Part of a small language model's weights.
Size: 14 layers, width 256, MLP 704 SwiGLU, vocabulary 6755, 14.7M parameters.
Training: a variant of Muon for these matrices, 388M tokens, 16472 steps.
MLP neurons of a small language model. Each row is named by its layer, matrix (down: output weights) and neuron, and shows model dimensions 48-143. Each number is 128 + 32 x the weight over its row's rms, rounded and kept within 0 to 255. A neuron's up and down rows have the sign that makes its largest values positive.
After each neuron's rows, "fires before" lists the tokens most often just after its 100 highest values on Wikipedia text that the model never trained on.

L11.down518 [147 168 100 173 104 123  89 135 129 129  72 203 130 144 154 140  80 104 107 175  58 111 127  90 161 136 107 119 122 142 145 118 112 135  97 189 125  63 132 131 154 121  82  66 104 160 119 138 209 124  66 147 192 190 112 109 129 145 170 114 159 114 167 160 150 153 134  57 130 119 128 173 114 100 119  93  99 109 119 121 110  93 155 170  78 159 125 155 147 144 159 101 112  85 103 149]
fires before: " as", " by", " for", " to", " with", ","

L9.down485 [113 157  39 102  85 138 101 144 156 119 139 178  93  73  83 117 146 144 151 134 141  97  79  56 207 162 120 123 128 147 199 138 139 115  73 150 205  99 162  88 125 116 105 128  72  75 109 145 191 134 119 115 130  35 182 161 139 130  91  87 162 114 174 126 129 145 101 183 115 161 149 139 145 173 149 180 119 174 156 123 122 106 209 122 140 137  98 132 127 128 127 110 147 147 158 156]
fires before: "|", "|---|---|---|---", ",", "."

L9.down23 [103 165 141  99 123 144 184 176 132 157 136 119 128 136 136 152  70  97 148 108 141 143  63 148  69 110 155  94 130 148  68  84  98 140 174  98 159 119 164 121  97  91 153 111 125 143 160  97 128 154 132  94 186 142 149  96 138 114 134 129 137 160 131 105 114 141 133 130 151  99 121  81 150 143 178  73 161 160 150 107 132 141 114  73 197 129 143  93 148 114 165 135 136 187 139 178]
fires before: "0", "2", "9", "7"

L9.down469 [171 109 123 127 119 147 101 132 123 146 111 126 153 115 182  89 112 152 127 158  97 127 131 140 134 169  79 117 180 161 115 131 104 211 117 135  89 143  82 125  92 121 154 118  84 189 149 133 106 169 123 111  72 168 119  99 112 127  91 160  56 153 123 162 130 165 149  92 162 125  97 172 131 118 152 169 109 154  79 166 111  89 105  91 147 145 160 151 170  74 205  92 147 138 150 123]
fires before: "00", "05", "03", "02", "01"

L3.down440 [159  80  94 136 171 153 158 108  95 127  98 115 115 120  93  80 132 201 136  75  91 138  95  87 155 163 156 138  97 143 125  74 113 105  69 107 181 175 151 141 180 144 147 142 138  82 129 133 135 178 106 115 112 161 117 134 127 138  47 110 142 143 133 104 109  77 255 172 161 184 160 126 104  74 133 122 141 105 204 109 164 132  95  74 152 156 128  99 117 137 138 119 142  73 108  83]
fires before: ":", " /", " (", "):"

L8.down489 [140 105  85 100 139 160 144 175 143 121 127  86 147 113 141 141 129 149 131  90 153 185 135 175 107  90 172 127 105 125 131  82 123 139  74 120 111 115 167 162 130 119 146  78  91 139 155 114 128  98  90 130 131 148  95 136 120 144 117 106 122 114 125 139  62  36 108 111 133 110 148 167 100 167 162 117 153 136 141 145 122 133 124 193 118 130  98 146  16 149 124 126 163 154 131 113]
fires before: ":", " /", "):", " to", " from"

L9.down566 [129 186 135 138 185 103 137 112 124  95 144 114  98 131 165 192 140 127  88 144  86 134 157 144 135 122 189 112 149 136 117 139 145 172 131 170 134 141  94 153  89 102 161 111 106 137 218 122 166 102 150  95  68 136 161 157 115 151 117 115 116 142 108  73 122 184 103 108 173 143 147 152 101 109  66 107 114 143 156 138 158  79 103 165 117 118 101  93 211 180 145 106  79 138 142 137]
fires before: "|", "-", "19"

L8.down666 [197 118  93  70 130 127 122  79 137 145 134  57 125  87 108 102 188 143 104  79 123  87 130 159 176 123 104 136  94 104 151  90 173 148  87 101 113 127  59 179 123 115 144 149  93  74  93 132 126 120 134 105 167 101 111 104  90 139 130 101 128 129 208 114 112  92  85 108 109  66  91 111 107 155 127 150 167 107 128 151 183 153 112 145 157  91  79 128 110  72 138  71 132 143  70 191]
fires before: " |", ")", " F", " A"

L9.down311 [121 151 123 112 142 112  93 100 175 127 140 122  79 130 119 105 109 164 126 138 147  75 141 115 119  95 148  94  84 132 138  89 124 142 110 210 158  57 155 180  91 110  49 120  90 123 141  31 167  68 147 132 105 147 109 107 112 140 136 145 161 133 128 134 124 137 128 136 173 166  77 105 107 119 111 189  90  77 118 125 182  92 114 105  47 125 130 107 124 144 127 118 152 177  67 137]
fires before: "==", "===", "|", ":", " by", " |"

L11.down270 [ 52 131 107 132 183 120 172 159 137 193 131 170 128 173 101 135 118 131 109 103 129 102 182 123 104  93 115  80 165 151 141  98 109 158 149 121 128 118 109 124 147 136 102 124 138 102 146  87 157 156 116 154  70 107 104 101 135 124 163  88 163  94  54  96 125 179 139  73 146 112 137 137  63  89 128 124 191 148 141 125 107 231 154  79 141 161 160 169 119  98 120  97 112 120  85  85]
fires before: "k", "\\", "f", "b", "A"

L8.down538 [107 109 106 100 156 107 162 151  48 144 100 121 121  99  91 124 128 148 131 113  79 154  91 188 139 105  85 135  94 123 130 149 100  61 118 113 152  97 187 114 125 190 116 181 230 148 106 130  93 195 111 166 114 150 161 162 164 174 149  81 102 137 152 162 195 135 177 122 141 135 196 112  71  91 118  89 163  97 180 117 162 117 135 155 135  50 144 147 126 147  94 114 120 166 163 138]
fires before: " |", " |\n", "|", "|---|---|---|---|\n", "|---|---|---|---|---|\n"

L11.down1 [116  70 150 106 124  90  94 174 101 124  95 171 101  85 105 116  94 133  90 121 145  94  55 145 148 167 115 113 195 170  91 175 117  83  94 112 104 126 182 119 137 127 109 121 163  93 115 148 145 112 108 148  71 132 124 137 100 116 130 158 121 144 118 141 159 142 143 163  89  73 138 201 181 107 160 160 155 125 157 160 138 141 139 140 105  99  62 195 149 159 112 157  74 171 158  89]
fires before: " "

L6.down97 [ 98 107 139 170 133  99 137 125 109 173 111 106  89 138 182 115 115 112 102 105 144 156 182 134 140 163 103  89 160  95 127 145 120 102 125 137 137 109 121 177 105  66 110 136 155 130 173  97 122 132  88 110  99 136 142  72 103 129 100 121 172 111 118 132 128 182  96 104 121 119 144  94 106 114 135 141 116 119 103 122 183 168 155 160  94 157 126 126  87  97 126 122 171 147 112  68]
fires before: "|", "The", " of"

L6.down44 [141 133 101 144 120 116 101 119 173  81 153 124 121  75  86 154 135 136  86  85 145 139  98 112 105 173  81 110 102 103 141 105 167  98 124 168 137 144 165 168 143 128 190 146 149 142 148 101  96  76  94 142 163 109  81 170 149  74  79  93  80 130 126 163  70 118 210 131 185 144 154 136 141 105 112 117 150 127 112 111 132 138 134 122  25 182 151 171 110 138 145  87 125  75 162  84]
fires before: " ", " the", " this", " his"

L2.down512 [ 78 112 133  86  69 126 119 187 167 146 152 149 159 106 130 153 137  97 126 149 103 143 168 149 133 170 135 116  80  74 153 107 135 177 193  98 103  74 177  93 179 121 151 135 119 134 107 117 117 163 121  80 132 119 104 131 118 162  95 132 104 131 111 191 113 161 144 123 164 150 136  95  69 185 152 123 156  83 120  94 142 117 107 131 101 148 172  88 158 112 119 145 164  75 163 135]
fires before: " |", "\"", " [", "$", "\n", " "

L8.down508 [145 126 107 127  73  90 140  92 124  70  98 195  80  66 106 114 111  64 106 139 106 123 186  81 181  93  76  85  88 193  94 128 139  91 146 119 139 157 184 171 167 109  45 166 139  94 138 150 148 157 132 103  91 148 124 143 163 142  94 114  69 141 110 136 130 100  75 151 183 137 186 104 161 121 134  93 131 132 201 166 148 112  96  93 146 122 171  99 139 167  92  85  76 136 113 103]
fires before: "==", "In", "===", "After", "S", "On"

L6.down466 [ 99 147 193 105 110 110 136 114 148  73 123 159 121 135 111 106 135 172 156  92 132  74  71 116 166 129 130 132 131  67 189 137 107 126 165  79  94 110 151 117 177 107  80 102 108 166 100 164 102 188 181 179 118 127 157 112 161 124 133 119 175 155 111 166  80 117 102 121 108 166 133 141 122 119 113 141 153  98  96 118  85  85 103 152 160 166 152 150 124 131 106 147 153 145 159 126]
fires before: " ", " of", "):", " against"

L2.down546 [122  86 206 206 145  83  95 123  90 167  99  98 177 150 103 206 103 128 163 121 108 134 155 141 128  95 154  74 146 151  84 151 108 143 134 156 102 108 159 140 180 121 106 183 131 152 182 136 139 128 138 129 112 167 132 113 158  95 134 102  91 120  80 108 150 108 144 132 155 146 185 129 125 126 102 125 130 128 130 126 117 130 165 160 173 122 106  42 123 100 109 135  99 136 115 152]
fires before: "-", "^{", "|"

L9.down67 [159 115 133  90 165 146  82  70  94 151 124 132 131 103 109 104 110 191 130  90 107 122 172  87 167 173 159 126 130 120 129  97 160 175 123 116 143 107 118 122 153 166 144 111 136 141 162 145 125  69 150 154  72 144 155 130 127  80 179 125 133 127 108 120 130 177  82 167 105 168 149 119 139 181 168 102 121 101 126 168 133  84 131 116 152 132 109  82  80  85  91 178 149  95 118 143]
fires before: ":", " of", " to", " ==\n\n", " for", " |"

L11.down65 [119 160 135 124 141 146 107 116 155 147 118 103 134 124 104 120  83 153 163 113 110 151 120 113  72 156 148 133 113 215 178 131 161 139 120 122 144 143  97 125 105 165 157 161 130 109 154 152  84 144 168 215 126 128 168 128  85 162  81 185 124 155  98 133  71 106 106  68 110 106 122 143 200 101 103  70 157  97 158 156 142 116  87  72 149 157 124 208 167 148 151  95 170 150  79 117]
fires before: " the", " a", " his", " to", "ing"

L7.down37 [131 129 112 114 140 150 187 140 105 154  79 107  25  78 122 114  45 184 102 115  59 122 110 154 163 139 125 151 147 132 145  97 176 135 123 150  77  98 111 165 124 152 103 149 122 102 164 159 150 127 151 101 153 184 143  97 120 169 149 189 118 123 153 149 153 121 144 172 129 122  83 104 128 157 178  98 126 161 114 107 151 132 188 174 120  83 168 161 110 165  75 111 130 143 144 177]
fires before: " ", " of"

L9.down574 [184  88 139 112 159 131 132 103  77 135 141 100  97 118 148 135 135 145 131 106  85  82 180 151 117  83 132 118 184 120  97 150 116 153  88  92 105 132  91 176 167 151  84 111 122 141 118 131 134  69 118 163  79 123 110 150 197  99  80 120 120  98 133 147 135 106 130 106 117 132  95 179  78  31 109  99 143 123 123 128 101 139 121 154 144 114 116 110  75 149 116 162 157  92 110 148]
fires before: "-"

L3.down637 [138 157 183  99 162  50  78 151 103 103 142 106 151 114 201  71  94 101 125 170 167 128 138 107 125 153 108 111 104  98 146 173 185 110 132 162 117 115 174  81 165 126 165 124 100  78 205 133 132 153 161  96 168 123 120 111 125 128 119 121 127 127 139 101 106  96 102 112  95 155  87  67 129  80 119  93 126 120  83 141 157  98 117 143 117 146 126 108 185 109 182 162 127 110 118 140]
fires before: " ", ",", "14"

L9.down331 [160  93 130 155 114 129 101 164 153  75  98  92 145  73 134 122 132 110 127 113  97  93 137 109 160 101  79 144  95 124  52 111 130 140 149 112 135 118  93 102 182 186 129 109 142 107  98 177 154 124 169 160 150  84 177 160 143 107 141  83  58 153 137 129  91  74 170 154 172 176 179 120 127 117 180 149 128 123 132  95 183 159 133 163 151 129 106 181 127 139  87 185  59 124 150 137]
fires before: " |", ":", " season"

L11.down472 [104 100 140 104 118 133 107 121 103 165 149 151 120 167 164 158 110 102 160 129 164 164 182 102  89 107 122 147 105 104 162 117 158 119 131 107 108  92 153 132 156 139 133 139  74 163 154 136 151 175 124 129 103 130  76 165 184 158 138  55 184 136 176 162 104 113 120  98 140 135 107  90  86 122  96 136 151 181 112 142 127 126 185 132 130 130 144 133 113 154 148 127 134 141 152  59]
fires before: " is", " (", " was", ",", ")"

L8.down482 [143 138 128 149  97 168 181  71  86 133 146 147 119 150  91 146  80 158 145 133 124 129 133 119 104  92 138 107  94  98 155 160 156  89  93 117 128 128  80 110 110 136 152 160  92 129 105 102 161 135  62 100  94 160 155 113 149  50 135  94 125 107 134 138 110 124 160 147  85 159 143 148 150 113 150 152 129 133  83 182 122 120 140 159 168 164  98 154 160  75 161 152  78 121 144 151]
fires before: "|"

L11.down38 [170 149 103  91 102 127 141 108 186 154 155 115 130 117 161 126  99  95  72 113 107 139 162  70 110 101 148 111  88 137 170 108  99  82 152 152 118 226 145 120 148 151 180  95 166 160 138 198 116 118 135 111 103  91  96 118 176 133 121 129 172 105 105 157 148 135 121 103 102 133  72 150 168 132  80 202 159 186 166 113 104 118  86 114  83 151 209 163 156 173 156 154 102 166 116 123]
fires before: " in", " at", " by", " from"

L3.down485 [ 83 128  69 163 107 124  93  99 110 140 135  77 137  86  69 162  77 165 133 160 146 125  98 188 155 186 147 134 169  32 166  77 147 134 136 148  72  85 115 138 117 170 108 135  68 139 145 149  97 142 160 119 117 132 124 162 147 138 121  71 182 140 127 146 135 139 118  86 107  90 115 161 131 102  93 120 121  96 130  63  92  65 132 103 122  89 132 145 141 131  56 141 144  93  99 138]
fires before: ",", "–", ".", ".\n\n", ":"